From a checkpoint of a small transformer trained on Wikipedia.
Size: 8 layers, width 160, vocabulary 720, 2.68M parameters.
Architecture: LayerNorm before each block, learned positions, biases, tied embeddings.
Training: a variant of Adam for these matrices, 197M tokens, 12037 steps.
MLP neurons of a small language model. Each row is named by its layer, matrix (up: input weights) and neuron, and shows model dimensions 16-143. Each number is 50 + 15 x the weight over its row's rms, rounded and kept within 0 to 99.
Before each neuron's rows, "fires on" lists the tokens most often at its 100 highest values on Wikipedia text that the model never trained on.

fires on: "Ar", "An", "E", "9 "
L5.up550:70 50 37 73 52 46 59 63 41 26 64 31 62 42 52 57 72 44 60 25 51 23 49 29 60 58 44 42 54 32 64 44 64 38 63 64 46 19 51 54 81 64 52 63 46 54 47 42 71 69 72 75 70 47 34 69 57 55 40 48 73 52 87 61 62 57 34 54 22 75 24 55 60 39 27 31 53 50 37 36 50 59 40 43 49 58 34 26 51 68 68 55 32 81 50 54 45 60 55 77 72 41 37 43 73 58 46 60 56 58 23 42 79 50 60 36 64 54 25 61 50 52 36 69 20 50 48 60

fires on: "v", "ev", "V"
L5.up116:59 61 55 30 06 40 51 49 28 77 26 62 52 28 74 53 14 48 38 80 37 67 54 40 53 71 12 46 88 71 56 40 59 38 63 36 50 76 57 34 53 44 60 21 39 64 46 49 72 55 46 38 27 53 25 64 35 62 38 49 49 41 58 77 43 63 34 46 55 45 71 63 74 65 30 68 67 45 81 69 52 78 61 65 16 23 58 43 25 47 46 46 53 64 71 51 44 54 55 67 49 41 35 25 34 38 58 33 32 47 54 47 39 55 46 50 49 44 55 29 49 54 50 50 27 33 63 46

fires on: "en ", "ing ", "also ", "ly ", "x", "ally "
L5.up285:37 40 44 45 64 33 20 75 62 57 49 46 71 60 59 47 17 63 73 49 48 27 50 57 51 57 56 49 54 48 60 58 58 28 89 70 48 43 41 31 77 46 64 77 34 18 42 55 61 54 54 57 26 18 41 62 61 52 41 35 36 57 66 38 66 40 44 22 36 36 50 63 55 64 60 77 53 66 57 32 48 55 50 46 43 32 39 62 52 38 61 60 22 20 27 61 40 52 62 70 68 33 62 42 90 43 17 24 68 59 45 47 22 67 85 46 59 48 45 60 37 54 50 63 64 36 42 48

fires on: "b", "g", "re", "ug", "ra", "le"
L5.up252:51 68 57 49 25 65 38 60 56 66 75 53 64 59 40 38 09 44 76 55 36 50 85 35 58 65 72 63 95 86 53 55 43 14 38 44 76 31 46 49 66 52 51 62 46 32 49 57 57 39 73 38 55 32 37 52 62 54 43 30 51 52 63 55 37 72 17 43 37 60 70 74 50 60 46 53 67 65 69 19 51 61 58 57 29 59 49 54 35 59 39 67 50 37 54 37 47 38 64 61 57 43 56 12 60 37 70 40 30 40 43 44 55 48 65 59 50 53 58 47 42 72 49 43 22 61 48 47

fires on: " ", "-", "est ", "ed ", "ve ", "k "
L5.up196:87 35 48 69 56 55 50 67 64 41 43 91 67 33 59 38 64 30 29 55 58 32 50 57 70 66 32 53 45 49 58 53 72 32 37 74 26 66 17 27 61 35 51 62 44 45 25 11 55 66 73 72 30 21 60 60 51 47 28 66 51 59 47 42 34 54 57 39 55 59 52 32 31 15 60 38 38 48 68 48 35 48 37 64 54 45 38 46 51 89 44 40 38 32 63 41 47 39 58 56 27 48 55 43 44 52 52 48 60 42 51 61 47 70 48 67 50 66 47 63 46 74 35 68 41 48 72 72

fires on: "in", "ed ", "as", "n ", "a", "and"
L5.up453:58 51 72 42 42 51 31 60 47 70 72 26 53 51 52 46 31 45 48 56 63 47 69 48 69 61 45 50 35 49 50 42 67 57 42 86 32 22 67 21 65 51 63 42 49 61 00 66 27 83 66 56 48 05 38 54 24 54 47 45 49 69 57 58 46 32 32 46 42 50 48 38 21 50 49 41 59 34 39 52 58 50 21 35 55 51 57 63 47 59 63 66 55 40 49 55 39 32 53 72 51 25 49 48 44 21 37 21 79 73 50 61 54 63 59 47 29 61 59 49 29 47 58 55 37 36 59 63

fires on: "s", "bec", "sp", "us", "om"
L5.up346:85 56 50 50 43 24 36 33 29 56 27 57 58 18 58 32 39 44 69 82 63 77 40 45 32 85 48 58 37 58 70 22 64 50 73 47 54 54 20 53 85 43 57 38 29 46 51 60 39 51 66 64 42 34 40 58 59 49 57 56 71 58 67 68 41 43 44 27 69 57 33 29 23 38 58 50 54 69 69 47 48 39 63 56 53 27 75 43 49 46 46 49 48 67 59 39 53 18 60 23 42 39 61 46 32 39 48 60 58 51 50 49 86 34 63 58 60 35 54 47 17 70 42 43 68 77 69 56

fires on: "e", ".", "k", "us", "z"
L5.up382:39 64 24 60 26 28 47 44 75 63 33 40 53 69 47 33 33 50 62 39 48 33 50 56 56 53 55 43 37 63 46 25 42 30 44 46 37 69 47 45 57 71 53 46 44 45 47 30 46 44 81 52 20 55 38 63 54 70 23 31 57 50 49 43 78 50 51 47 19 54 78 53 38 85 54 48 49 55 25 54 55 63 23 76 45 64 64 76 46 72 75 58 62 47 49 55 38 55 53 35 50 34 47 40 41 46 47 62 28 48 37 55 47 51 79 62 35 58 66 23 29 51 87 57 59 47 67 47

fires on: "w", "b", "comp", "m", "d", "s"
L5.up54:48 61 57 48 68 44 53 44 42 44 44 61 47 52 52 41 49 55 88 55 49 49 24 48 63 66 34 44 53 67 65 45 43 20 47 52 49 69 19 48 33 43 49 26 51 42 38 38 48 35 50 40 43 42 19 75 56 58 54 21 39 56 55 64 75 58 17 34 59 88 60 63 37 42 24 52 66 55 79 59 62 52 41 43 38 20 50 73 11 45 53 45 56 71 70 42 30 24 50 53 50 24 48 41 58 59 39 51 40 56 31 45 91 42 62 49 71 63 18 50 42 50 29 42 19 70 49 61

fires on: "e ", "0 ", "y", "o ", "0", "00"
L5.up613:58 24 07 36 46 27 49 59 43 53 29 41 69 31 53 33 48 47 53 67 57 28 45 45 63 61 60 34 40 30 58 60 30 47 60 40 63 78 39 46 77 58 53 50 53 49 49 62 63 59 69 73 46 41 67 76 52 38 52 46 49 66 62 36 52 50 47 56 43 56 40 66 74 27 70 51 26 39 41 49 52 52 52 42 37 64 45 50 53 93 68 59 39 40 74 29 39 70 54 69 20 39 65 51 51 41 46 42 65 32 44 51 82 34 83 64 15 50 30 21 34 77 61 49 34 78 53 56

fires on: "O"
L5.up455:46 29 35 51 39 37 18 62 22 15 53 84 55 64 55 68 54 60 31 49 58 62 36 31 31 60 60 46 40 56 57 48 48 52 45 58 33 36 40 51 68 47 58 28 53 12 48 53 46 73 35 59 47 27 50 51 41 57 61 34 67 45 65 53 39 65 20 28 42 73 52 61 62 67 51 45 55 53 73 61 41 72 26 58 56 58 51 23 17 55 61 48 75 57 66 30 45 37 35 62 58 21 59 37 72 50 50 52 47 53 22 50 42 56 73 55 40 49 15 33 56 67 70 64 42 45 17 65

fires on: "am", "ent", "ol", "and", "an"
L5.up117:55 37 38 66 42 46 73 80 59 41 58 59 50 36 26 56 52 40 40 48 52 23 49 54 53 27 77 49 42 64 52 28 33 26 44 77 33 61 54 33 50 66 72 56 47 53 52 70 44 50 67 40 41 31 52 43 30 44 56 36 47 51 65 47 45 62 43 35 50 35 48 79 44 32 63 31 79 62 34 66 47 65 40 49 40 91 73 44 39 73 60 48 25 27 42 07 36 61 63 60 36 47 62 47 59 61 53 51 37 44 58 89 43 44 54 44 16 39 22 54 47 51 67 44 40 68 52 58

fires on: "ra", "a", "be ", "bu", "r", "were "
L5.up237:50 70 78 60 31 39 16 35 56 69 55 49 77 36 42 42 08 47 50 84 43 40 57 16 50 63 37 40 59 58 46 76 59 52 62 46 65 27 40 47 59 29 58 29 28 41 29 35 51 76 40 68 37 48 56 77 68 23 47 50 60 57 54 62 29 63 46 49 55 27 41 46 29 54 70 51 41 39 68 56 35 53 42 42 48 47 56 50 45 63 82 50 57 57 60 55 48 22 17 62 49 34 66 71 56 36 22 40 66 73 62 52 42 40 48 37 50 34 60 57 40 62 49 94 35 63 50 68

fires on: "A", "a", "O", "a "
L5.up331:64 43 46 39 26 41 50 40 40 66 78 48 76 46 39 56 23 28 40 60 38 37 43 42 50 62 53 50 52 36 78 62 40 68 38 39 48 44 20 65 68 64 52 37 56 24 43 46 53 54 44 66 39 36 48 68 54 43 54 42 50 62 62 23 31 59 30 57 56 67 11 64 61 61 39 66 60 42 51 72 47 71 39 54 59 42 40 38 40 48 72 61 74 63 78 61 31 45 31 99 51 31 51 38 58 42 39 55 34 58 37 43 78 54 61 65 45 55 25 29 44 54 58 90 37 60 71 48

fires on: "A", "le", "ad"
L5.up266:10 55 42 46 35 29 68 39 21 64 52 54 87 68 29 74 33 54 44 41 55 41 67 31 39 66 64 08 43 49 95 26 34 13 63 40 53 48 55 20 54 81 59 57 26 50 58 53 35 71 46 41 47 37 50 45 35 52 73 46 54 57 84 47 82 44 31 65 59 52 44 62 52 37 57 32 33 44 48 23 37 47 61 56 69 74 55 54 45 51 46 47 48 72 64 45 38 40 28 52 36 43 68 48 55 38 35 19 39 48 37 54 73 58 55 38 18 62 45 24 52 47 58 46 40 63 57 67

fires on: "di", "i", "is ", "im", "of "
L5.up61:40 71 54 40 56 27 38 29 56 31 50 67 45 34 73 43 44 44 73 72 58 64 37 31 24 48 36 62 59 68 39 57 33 52 74 71 58 42 38 54 58 67 47 24 39 33 57 41 59 37 69 47 34 43 28 45 52 66 30 58 61 97 69 62 58 48 16 00 22 62 44 60 61 65 41 63 41 33 36 71 74 69 29 51 26 43 55 46 63 47 56 43 62 41 46 49 35 58 52 32 65 25 47 44 36 48 44 71 52 26 27 63 60 30 51 44 56 55 39 31 30 64 50 77 52 79 65 44

fires on: "gr", "g", "or", "b", "ous", "ar"
L5.up396:45 46 27 52 38 33 51 55 61 39 48 36 56 53 56 19 42 56 53 42 50 32 48 26 42 93 55 54 62 49 53 70 66 58 66 59 69 52 44 41 65 51 71 65 39 42 42 40 41 66 46 60 64 16 55 63 49 49 16 57 48 49 42 24 79 53 42 56 10 40 48 57 68 59 49 58 57 58 77 25 64 47 46 44 35 45 53 53 42 66 35 47 62 36 37 30 50 71 86 53 37 33 41 53 62 57 59 53 44 40 43 41 37 49 48 57 26 60 39 48 00 66 45 53 06 55 32 58

fires on: "op", "p", "iz", "over", "di", "og"
L5.up287:55 25 33 67 54 30 42 47 39 14 46 79 58 37 43 31 38 58 53 56 53 53 33 64 48 40 60 42 71 53 74 54 55 43 48 43 22 68 44 52 46 42 64 20 27 58 50 65 71 63 67 62 36 12 52 67 36 70 59 55 55 46 57 36 43 52 67 46 35 45 63 30 53 72 71 35 72 37 64 21 25 76 54 26 59 30 33 33 50 72 63 54 43 40 64 48 51 80 44 51 34 60 57 49 57 53 63 18 50 60 54 66 61 22 52 44 59 65 45 18 53 72 27 54 35 59 83 54

fires on: "i"
L5.up135:34 74 27 83 48 34 57 69 72 48 68 45 45 62 44 68 45 37 64 57 39 64 50 35 38 48 56 60 29 59 54 74 43 41 70 36 34 81 48 47 60 35 69 56 63 50 59 56 38 51 62 62 24 50 29 47 27 37 15 43 58 70 56 48 44 76 08 42 19 53 55 65 74 65 58 48 25 63 37 47 67 93 06 39 35 53 40 32 50 61 47 39 51 43 39 48 46 58 62 61 50 40 48 19 66 21 44 55 48 41 38 60 57 52 58 58 67 53 72 60 56 61 50 44 42 73 24 25

fires on: "ail", "ear", "ul", "ain", "oun", "ov"
L5.up548:47 53 49 65 32 48 40 39 34 12 27 64 43 51 61 33 70 51 52 62 53 29 72 78 54 57 32 33 28 58 51 66 46 54 69 38 44 56 43 67 34 46 63 20 41 29 48 32 57 70 37 53 29 50 28 48 47 48 68 55 61 44 42 73 53 42 55 63 67 47 50 23 28 51 58 57 35 57 72 44 41 71 38 49 71 60 66 46 16 30 24 46 37 73 73 47 40 46 67 54 21 60 53 63 70 51 28 42 31 37 53 34 55 40 50 34 57 39 16 49 51 49 37 74 74 50 66 82

fires on: "of ", "y", "wi", "Y", "am", "ri"
L5.up470:64 77 54 53 31 23 48 58 69 30 06 37 43 71 42 71 49 50 36 50 59 55 51 30 39 57 59 29 56 51 67 17 55 54 44 57 61 41 37 27 65 63 57 44 25 42 53 48 47 63 47 40 52 39 24 57 32 08 51 54 68 56 69 50 42 80 42 67 35 72 42 43 32 57 76 65 49 34 29 59 47 58 50 53 48 36 35 71 66 52 21 47 28 57 57 29 42 73 47 19 54 52 72 50 67 28 60 49 37 51 20 53 54 58 63 54 78 84 51 42 17 77 61 61 57 40 52 66

fires on: ".", "ent", "ail"
L5.up395:54 44 73 77 38 08 55 40 56 47 43 82 33 50 74 65 54 46 43 57 66 41 59 72 62 56 52 63 34 55 52 38 34 30 50 67 35 42 49 35 56 56 60 27 50 49 48 49 51 70 50 50 39 44 49 53 28 36 58 49 76 50 48 46 35 43 56 45 57 43 44 57 28 39 43 38 77 59 62 49 57 64 30 90 46 59 52 53 36 77 22 56 18 51 82 39 43 15 70 62 29 50 49 32 80 66 44 26 43 32 28 71 61 32 45 33 52 40 34 55 35 66 62 48 70 36 69 54

fires on: "e ", "es ", "s "
L5.up173:75 49 43 46 41 41 40 73 21 70 41 55 64 36 57 28 65 61 58 51 74 19 49 34 44 57 57 39 52 36 36 51 68 46 69 44 42 64 51 41 48 51 46 46 43 61 43 34 47 50 83 80 26 44 31 83 36 69 51 59 44 44 44 53 66 51 41 18 33 62 66 51 46 59 76 86 43 60 33 75 54 48 27 46 61 53 53 69 55 75 46 81 38 58 71 49 31 61 52 41 36 56 38 38 79 61 60 38 47 35 59 81 57 43 70 41 23 56 24 37 38 69 37 57 53 50 61 34

fires on: "1 ", "6 ", "8 ", "O", "7 ", "A"
L5.up487:40 64 35 33 61 67 39 34 25 45 56 66 70 54 32 67 50 49 44 55 64 35 59 20 49 43 68 53 44 60 83 16 57 36 46 53 47 35 37 54 76 38 53 48 46 35 53 22 54 47 58 67 24 38 66 58 59 64 72 47 51 61 72 51 44 44 34 57 64 84 39 59 41 63 36 48 47 59 58 54 63 39 33 37 59 82 62 15 46 51 61 61 70 63 61 41 20 36 31 47 49 45 63 29 37 50 31 46 66 39 42 26 53 70 67 55 32 70 15 19 45 66 59 49 59 50 34 60

fires on: ": ", "ly ", "en ", " ", "ed ", "n "
L5.up364:61 34 31 38 53 66 47 42 36 80 53 62 50 46 66 53 34 60 60 72 43 48 50 42 53 59 63 40 69 45 53 46 73 44 63 89 37 65 48 52 64 46 46 58 36 58 55 39 52 59 70 85 27 38 38 48 46 55 48 45 54 63 53 30 44 47 46 31 51 45 23 49 78 33 62 59 59 61 39 39 70 38 35 67 41 41 22 21 52 79 50 66 53 34 63 66 30 34 25 63 52 62 74 36 43 41 31 57 28 31 24 56 74 35 56 38 63 53 46 25 52 32 56 58 57 06 44 71

fires on: "op", "ec", "all", "ot", "ac", "v"
L5.up426:63 57 58 63 55 47 33 68 63 50 26 70 76 50 37 45 32 01 91 32 65 38 27 53 69 45 57 66 52 53 56 36 39 66 48 79 38 42 39 38 34 55 63 16 24 30 36 76 46 61 39 54 31 36 61 56 28 68 56 47 50 54 61 42 47 37 37 62 26 49 73 42 13 56 68 35 56 70 62 44 30 56 58 76 41 37 73 58 50 46 35 45 38 35 66 48 40 51 41 66 17 63 53 39 40 63 60 54 80 29 47 45 58 41 48 62 35 47 52 50 65 63 60 63 50 58 62 55

fires on: "c", "b", "f", "v", "1"
L5.up125:61 28 62 23 38 61 71 53 56 83 46 52 63 03 54 29 38 49 44 45 58 46 48 28 66 78 41 55 69 54 60 52 65 28 61 72 69 61 52 30 37 35 51 72 46 50 28 42 57 45 54 39 47 34 56 89 59 55 60 41 41 53 71 55 44 76 33 44 49 36 21 69 33 48 74 73 29 43 63 46 54 81 44 61 43 61 42 38 31 42 42 76 33 35 66 57 51 54 28 48 34 70 62 27 59 50 56 35 56 37 51 74 61 54 56 46 37 43 54 33 60 45 38 31 33 32 70 46

fires on: "n", "er", "ever", "t", "p", "iz"
L5.up164:87 44 60 43 40 35 25 37 54 39 41 48 55 57 32 37 37 43 56 59 46 32 30 56 64 56 52 63 36 69 79 44 47 60 44 76 49 65 59 01 29 23 63 28 41 38 12 79 65 44 66 53 24 46 43 60 37 49 73 45 56 44 61 62 17 55 53 50 30 54 53 47 39 39 57 37 61 39 23 65 31 62 28 83 46 52 43 36 38 46 61 43 44 51 58 44 55 26 68 42 54 65 56 33 41 58 50 41 51 16 48 81 43 43 67 58 42 58 46 54 57 54 38 52 45 40 76 54

fires on: "ot", "v", "og", "et", "tic", "m "
L5.up81:50 50 50 63 57 84 22 41 66 39 18 51 63 31 50 56 57 56 67 42 53 67 53 59 42 83 26 63 44 42 54 21 68 77 92 67 56 50 54 35 54 65 58 29 50 38 43 67 41 74 47 76 33 29 60 70 38 40 34 36 42 76 76 68 69 46 28 29 54 55 29 28 31 47 41 49 59 61 44 65 32 52 61 57 45 57 50 81 79 58 49 53 39 29 39 18 40 61 60 48 38 68 41 57 27 44 28 81 57 17 32 70 68 41 41 54 54 46 51 60 43 46 64 73 51 71 42 54

fires on: "m", "is", "ec", "oc", "are ", "were "
L5.up4:75 58 30 70 44 18 18 61 11 39 45 58 53 42 82 61 36 39 53 79 80 57 47 27 56 57 46 38 34 50 56 57 85 48 53 73 68 34 46 66 64 57 60 49 44 39 47 52 40 59 69 52 75 41 41 44 54 31 56 51 73 51 69 57 22 57 23 31 31 58 17 52 40 46 59 53 40 46 38 47 47 59 48 47 54 27 52 36 44 53 58 38 62 64 55 23 32 49 73 63 53 54 69 25 50 67 36 80 45 27 48 55 67 27 83 52 45 53 37 26 51 73 44 76 55 51 34 53

fires on: "con", "pre", "er", "in"
L5.up294:66 68 51 72 26 22 58 50 64 47 49 48 75 38 67 25 41 47 53 60 45 56 15 55 48 35 54 43 26 69 67 42 42 38 67 49 48 17 51 36 61 49 51 43 28 35 38 66 62 49 55 49 21 51 47 51 52 56 52 49 79 62 56 60 63 37 49 41 40 45 55 50 13 36 45 33 84 50 49 26 45 49 32 53 29 39 57 53 53 59 31 84 34 57 43 68 63 64 64 77 38 40 68 35 47 54 28 17 59 40 37 62 70 58 64 33 78 50 29 72 42 61 47 69 47 16 71 81

fires on: "ic", "j", "li", "ec", "v", "f"
L5.up576:54 31 61 47 54 51 61 78 48 28 79 63 65 35 56 54 25 34 82 50 59 47 65 61 88 62 41 43 63 29 72 57 61 42 70 52 56 49 48 41 39 41 67 14 39 40 44 67 52 33 28 42 50 54 69 65 29 37 50 45 53 40 73 65 63 60 50 49 65 40 44 56 40 59 50 42 59 55 69 04 56 44 41 51 47 58 61 20 28 57 76 45 34 63 47 47 48 46 47 48 30 60 47 58 40 51 41 14 31 39 52 55 47 47 49 24 37 62 39 67 37 89 40 51 36 61 46 63

fires on: "r", "og", "eb", "ot", "tr"
L5.up189:57 45 45 65 59 53 44 48 67 77 42 73 41 40 43 58 52 63 44 39 34 41 38 61 48 54 71 57 86 24 41 38 30 62 74 52 58 52 60 48 47 51 76 41 51 62 48 49 65 49 42 42 34 55 46 68 26 37 26 22 54 51 68 28 66 46 24 61 53 37 65 49 00 81 74 27 47 56 51 32 47 58 58 54 30 37 44 37 44 48 43 45 59 39 56 30 33 51 39 18 12 65 35 41 54 45 38 64 67 66 33 63 55 64 59 51 43 66 54 54 36 67 39 45 43 60 80 52

fires on: "e ", "first ", "ed ", "er ", "d ", "ge "
L5.up292:78 48 42 33 41 47 32 41 60 22 66 38 46 53 60 31 49 54 99 64 65 39 41 53 30 46 46 48 52 67 62 70 75 54 30 55 42 46 39 28 83 28 50 61 53 69 06 34 59 75 61 62 43 41 55 65 64 48 45 42 56 78 99 49 32 59 31 37 61 90 57 45 60 39 54 56 29 61 67 29 43 63 50 44 52 41 69 49 58 51 53 66 33 69 58 44 29 52 55 54 68 42 50 48 55 37 57 54 53 17 50 64 89 57 70 51 47 58 21 50 48 60 38 52 38 30 39 55

fires on: "bu", "ra", "a", "ro", "bo"
L5.up600:58 69 74 44 47 61 41 44 27 51 35 61 67 38 62 46 44 55 40 48 75 54 52 42 71 52 48 50 61 69 71 44 65 25 68 65 43 50 42 42 24 64 60 31 50 44 15 29 49 59 37 79 57 31 51 88 59 36 65 32 49 49 65 30 53 70 37 59 64 81 64 32 49 57 52 63 56 44 63 66 34 55 52 60 32 18 47 49 35 27 54 54 39 93 60 41 34 38 27 57 73 37 50 61 47 54 52 36 27 47 31 42 60 39 46 56 50 62 24 63 30 80 65 83 57 54 32 59

fires on: "th", ", ", "6 ", "1 ", "th ", "2 "
L5.up440:25 50 29 50 54 76 48 36 55 35 40 39 45 29 55 48 37 72 72 57 77 29 55 16 47 51 45 39 25 58 48 10 72 58 51 66 57 45 30 42 45 56 56 50 50 36 41 44 46 61 70 33 35 58 21 56 24 53 49 55 71 76 47 73 55 54 56 48 45 61 35 50 53 26 47 63 42 58 23 43 64 49 30 49 26 65 58 38 52 79 36 55 38 42 45 50 42 63 37 54 25 65 43 39 29 38 68 64 61 26 55 31 55 70 66 49 33 54 61 47 24 69 23 50 67 42 53 54

fires on: "es", "'", "m", "op", "en"
L5.up234:62 30 00 72 56 53 55 27 55 20 22 62 33 16 59 65 49 53 43 78 38 73 47 46 69 48 41 41 34 36 66 23 31 40 47 53 71 34 48 48 51 55 67 53 36 44 46 65 44 41 58 51 43 51 39 67 21 80 46 54 64 47 57 42 37 48 30 30 36 32 54 50 54 41 72 36 60 41 62 49 58 61 60 65 47 41 53 70 46 82 55 68 37 80 54 39 35 27 68 54 42 62 41 32 51 44 48 50 50 52 40 66 58 07 43 32 62 32 50 30 52 67 61 43 65 53 78 54

fires on: "Y", "am", "y", "ot"
L5.up219:65 68 65 56 19 08 49 51 58 30 54 76 43 31 53 50 66 52 79 44 42 54 35 65 47 61 63 20 68 49 57 30 37 57 66 78 44 38 45 36 53 25 53 70 24 35 45 69 35 67 57 43 57 43 26 44 41 31 49 36 35 49 75 36 39 39 18 60 51 65 26 58 45 66 59 37 46 61 38 50 51 67 52 54 73 44 43 51 29 49 54 47 42 74 47 20 51 57 29 41 36 40 57 56 73 61 51 67 49 57 40 61 58 46 62 47 57 80 27 23 52 62 32 77 43 52 37 84

fires on: "en", "ur", "ub"
L5.up155:42 35 49 74 76 32 50 65 64 47 39 25 35 75 47 51 39 45 53 27 66 42 60 48 44 54 32 51 18 51 61 39 51 29 66 56 48 58 63 35 57 57 64 29 46 53 58 49 59 57 67 42 12 39 40 82 57 21 29 58 65 76 75 43 65 62 39 20 41 46 50 46 61 58 47 64 52 33 28 56 50 67 40 34 48 67 41 62 22 41 42 60 49 39 44 44 35 83 65 48 61 50 49 52 34 41 33 60 64 57 27 55 60 57 78 22 50 56 50 57 50 39 48 56 72 37 65 80

fires on: "we", "op", "r", "m", "ex"
L5.up445:44 36 44 39 45 60 40 58 50 30 31 27 34 24 34 43 39 64 41 75 58 54 57 09 49 67 38 37 33 60 58 62 38 80 73 52 52 60 60 38 56 62 68 49 58 35 38 49 46 50 58 78 56 45 34 93 38 62 32 29 64 34 61 68 23 43 60 57 45 54 53 49 31 27 58 38 37 46 41 72 43 64 51 62 75 49 76 49 27 55 64 60 62 52 44 28 43 44 62 24 51 42 40 89 50 32 49 53 72 32 67 56 54 55 47 37 42 52 30 59 20 69 53 77 30 50 49 47

fires on: "ex", "x", "em"
L5.up175:70 63 58 42 11 41 46 29 55 42 49 54 48 36 77 77 39 38 66 50 58 44 36 51 78 60 36 54 62 74 54 30 44 28 26 50 52 43 59 39 78 45 56 78 13 45 55 45 32 62 48 49 70 71 52 55 36 45 42 44 80 48 66 64 52 56 38 43 35 37 49 57 67 64 34 53 71 46 52 51 40 53 52 87 52 73 33 47 24 52 78 59 31 44 62 38 58 42 62 47 16 34 66 43 36 28 36 51 47 48 06 33 29 40 60 47 37 55 65 39 44 59 46 99 48 29 55 42

fires on: "us", ")", "(", "i", ") ", "uc"
L5.up325:22 72 21 70 54 38 49 66 47 79 58 43 60 46 80 21 39 38 67 35 67 51 45 22 21 30 39 51 55 99 50 66 40 42 54 39 35 60 27 48 53 87 52 68 33 64 44 42 59 68 51 50 52 32 50 52 29 32 44 42 38 56 43 45 69 46 37 39 47 62 62 40 48 62 59 41 49 48 59 70 61 72 21 42 60 41 70 61 59 55 68 37 52 54 61 00 48 58 57 36 59 66 78 60 55 32 40 51 35 39 45 60 19 41 56 45 44 28 66 22 36 76 57 54 58 65 72 49

fires on: "\n\n", "in", "m", "the ", "n "
L5.up500:56 37 47 26 14 38 28 53 47 62 35 41 49 65 60 56 13 62 48 51 64 54 41 38 70 44 41 54 68 41 43 37 54 62 52 77 41 61 47 51 59 48 53 47 51 60 26 64 90 44 65 61 72 33 46 54 21 54 76 37 68 62 57 45 41 35 19 24 56 46 31 51 54 39 25 53 53 78 57 41 23 65 40 58 45 54 67 53 51 42 60 88 51 52 62 36 68 50 53 54 48 54 27 24 49 16 60 54 85 36 25 27 46 41 50 56 56 73 60 24 38 67 54 32 53 60 45 43

fires on: "i", "ri", "di", "ti", "on", "nam"
L5.up617:54 49 43 29 34 34 47 52 50 24 57 53 64 80 55 32 40 53 57 48 55 59 69 30 42 77 38 61 59 44 58 44 71 58 64 62 15 63 51 40 38 52 71 30 51 56 52 40 57 51 85 75 39 33 45 42 19 50 29 72 62 43 24 54 64 41 47 72 25 52 42 69 64 25 81 46 26 61 54 49 71 48 44 39 31 23 52 28 44 50 50 62 37 64 31 48 45 65 71 23 61 56 51 26 83 14 69 44 56 47 41 62 42 40 46 39 53 20 22 56 38 64 43 52 49 38 55 46

fires on: "er", "ed", "ow", "ig", "in", "il"
L5.up502:57 60 50 47 51 53 56 35 35 51 56 56 34 32 47 51 56 49 41 52 65 44 46 39 59 27 08 08 53 77 50 50 42 57 47 37 50 59 49 43 38 64 59 44 50 47 30 34 75 73 64 45 43 55 72 64 54 65 48 24 56 47 51 42 53 77 34 21 54 42 28 26 75 30 45 38 94 43 61 64 38 86 34 54 46 66 35 57 36 51 31 59 30 40 32 45 46 62 43 65 44 55 58 35 47 56 45 49 55 57 51 10 92 67 61 19 47 57 61 65 70 52 66 41 59 47 60 50

fires on: "n", "th ", "en"
L5.up614:62 33 62 56 58 28 52 55 83 45 31 31 47 14 51 63 57 49 88 52 71 42 55 56 32 47 44 43 60 55 69 50 46 28 86 48 21 65 57 60 46 52 60 66 60 48 53 39 50 60 61 50 24 49 65 50 21 47 19 38 69 57 54 74 58 44 44 36 53 40 47 41 76 40 52 36 54 45 72 45 46 55 25 58 30 67 80 62 41 53 69 59 38 49 77 49 46 63 73 71 18 39 49 32 68 47 31 47 43 29 45 20 73 42 49 18 54 33 39 45 58 31 54 51 52 68 59 67

fires on: "d", "de ", "a ", "er ", "o "
L5.up131:47 64 65 17 43 48 27 50 44 63 51 69 59 62 57 54 51 49 40 69 69 59 58 42 79 64 52 59 48 46 75 37 64 26 26 58 29 53 56 41 20 23 50 42 45 60 49 55 61 33 42 59 59 37 15 76 30 50 56 37 53 70 52 69 64 51 36 32 59 67 31 67 39 38 32 58 43 86 35 36 61 53 45 41 62 58 60 32 49 54 72 64 61 87 56 55 15 49 24 78 58 53 73 25 47 14 48 47 34 42 49 67 57 50 34 52 71 51 20 35 47 55 61 45 79 62 41 55